MLP neurons of a small language model. Each row is named by its layer, matrix (up: input weights) and neuron, and shows model dimensions 96-223. Each number is 500 + 25 x the weight over its row's rms, rounded and kept within 0 to 999. Numbers have three digits each.
Before each neuron's rows, "fires on" lists the tokens most often at its 100 highest values on Wikipedia text that the model never trained on.

fires on: " of", " over", " \"", " for", " there", " comp"
L3.up462:474536484526482422482523484522507491494525485520513493513522513486498488489460537503458456517486500541495477527504544514496480525528524467517452501473480531496472514516511497520472491488523569492518495503517529508514503538499475487464524492508495509475481492486494497490469542492472456484485543500550492472490560467520542492517523482497528537466487474501471488458462544509547506531499

fires on: "s", "a", "e", "t", "o"
L3.up373:469474498539491509486483561498496474485546475483541511488476467509535503496468493494489504518534543521503529504497514498513512489530476501430491504489508524521463500549500493531463505515491531466522498537462489509501496472485553500484523548475506485490529515481470480525487534470508485518512481502539451496534466470473499500502541467514508485496473516507459518487530488477497533479526

fires on: "s", "le", "a", " series", "ly"
L3.up125:531497537563523510482504493518483512521497526498447482505536444462552489512546488472472480495493499471520526482495526488526528473461476525517523497492558503530459470477510478471511511487492500525476529536504464540488480508506477525506477519449535493517508470457551484511522561502494498515477555544506487502539465497467468484509550499505562478513496520536509490474495539504529501468512

fires on: " on", "\n", "S", " the", "pl", "s"
L3.up820:440492505514477474486491502511470509480464496510507455502513512490468488526469509500544492489471514532560530495532520512498451495520457495454490469517483509516532507554531495480523516486530503491502531563474533548501472517543475506522530486527471515478533474491513459529454475488465468484449520508517465519480467472492467476525512495544477512513470458528483534525487475500469501502502

fires on: ".", "e", "th", "en", "us"
L3.up469:510448453501486534522489503475518483510532562500466508506522507515531495515509511470514532502485473499495486516523478512520511532526519505510493506504495510532501489501483483473460529540473543494478469520521481509515536535439502490502499496498510486485469551498523545461524536503476538518496489502503515490544465535462544485493526465497539461541498499505511475485534523486522522471522

fires on: "s", "e", "y", "ish"
L3.up568:512504550496500548506497463494510481512518521508525513472451512496509501506480537509503484515469442539475545479500507470462502487503463451510484451482512528492488539492518515501517462472495580486503549528525497516490525469495516474516481503478501515528466452516486505531468475467457528498537473479491467493488492545493519467458460512503517516494502528529500534483458495528488499454492

fires on: "s", " along", " children", " Children", " him", "e"
L3.up729:508498467512509496484531496509458453449535513478528512475514534473522486532480562484466485475533506504508485495525481497534534533540468459506510453498502538477509485480499475507489490530507539521495476529499486572488503521517540538520502496544493493524496486511502496517517486520472515520481577486500494501507517475457511485507474501492457516484457516486463503479462518484500513528470

fires on: "s"
L3.up864:506505453489465541486549509483529492536491539506503517504503506501512509525519530479493513521516450501480470452527498524517483508454503518496494500489541517529535486483510453505534510504474503572458526543468513480479513522473535497507527520456515492490504534552518528527523488500471511522492497479484470489452505461507517454509509480452506536540514496514489520491510490517460523470502

fires on: ".", "g"
L3.up66:514478533505543505487527492483515462474465546529529460503514495492501540515513497466470508541489480477520405488476498477516521521506481512499520500538505525543503508507495498485510531484487529513518552447525474499510484479486490501473483514478501484511521535532521513536529504524524527510495531530543489533523496482506466491504518453486505529506498503475477478482503511498486525499525

fires on: "s", " |", " is", "gu", "at", "o"
L3.up786:524493481514542517535477517514545525559509450478494501488475530496506494509492497484519445498469515538480503476494531548458494503458494499520494462483534470540452520482517509510499489534510508538525509560528498497483476495474510539522486477508513509510470532513504479494498524497514483481498473511474478452466468464519539503493502504494483572447481494540504483483506488510507522493520

fires on: " ", " (", "-", "2"
L3.up876:506516530504529486476473475502526509500512517489520523586529514486473511454476471506519492523536510489497555489471491491540472482510497490522484501516522518511495490491531496461488501502536480499478542487518514488508445519508461532489464470468477501510460478528445513526531517476485490513493536546450509502482469493531511494500515482502512526520474460478480475505527497518548440524490

fires on: " name", "″", ")", "born", " by"
L3.up299:455514490490511518520492515471505465493506518459520527543447487506485539496471530542522514504493510504501495508477492482499490522519479535503519505526494469498519494489480475522488530434462491462518487447506459493494526476488494482481489551490498509492484507510406468518501515498474518480564549511474539482498467527517474490505558515534517548478509464508456463527520498481513476482510

fires on: "o", "ia", " to", " de", " ", "io"
L3.up880:468479472486481497496481486508502522494455523518502515473523540494472522521508509477537493510520507455450529477551520503541512502478472517490475512471535505504530493489512512489508454507520525486516514513488508490526519523516495503552503512504540470501518536478529488479514498478527472479517436508480464544487486515454557483516484520576513498523469538536477523463461500528519495487504

fires on: "\n", " at", " he", " \"", "s"
L3.up423:478512524511480469473484528481510498523493496477522527533523514514508484501492516504485542503493531454521488494518494505477438498506525491545457520492502503484495508514487462533518530500473509475534521494510525477536466486510509494528506436505508471507478457532461503519496501474496501493479480487496482464420464473460515478505497497471526489526496506495486516573492481531510528506466

fires on: " of", "al", " and", "s", "sexual"
L3.up610:467522471540518504511487469499539509492474506496500521487488522500439490480473564456531515517501524489501509485508495482509507501542511535476495472502468506531541522527500502468512472473516485532467514519523486519487501544511533467505511488552528518492523543533551503491490520482506499523457471488471490517493477556495548513491521488463482524487489524526503501473524524475476500438461

fires on: "s", " years", "-", " months", " time"
L3.up434:500518486503542506521498521505529481477494514487490503476538477536521512547518528476491486519520436528513507489481519507527485516458447565518487470512513523543498537523507486512486457470488495518463483501496501431528469474494510537444486478484529485484495488499522518545484505510507519537494510496493482481510499520524542455482537495582512540534486530445521518476518546502510502509508

fires on: ")", ",", "born", ":", " named"
L3.up283:482497487476449515502501493499457488478494497471513465453507480503494509503493516509471468483533454517465471524559494493517539487533494521528477488519520501487524495513490498518502485467503502520527494483535540532498515487509482454505483509488458449477453504491506463545530532489442517455461539504531516506487534520474494523500492530497473548476503471526511462537494508491498487516503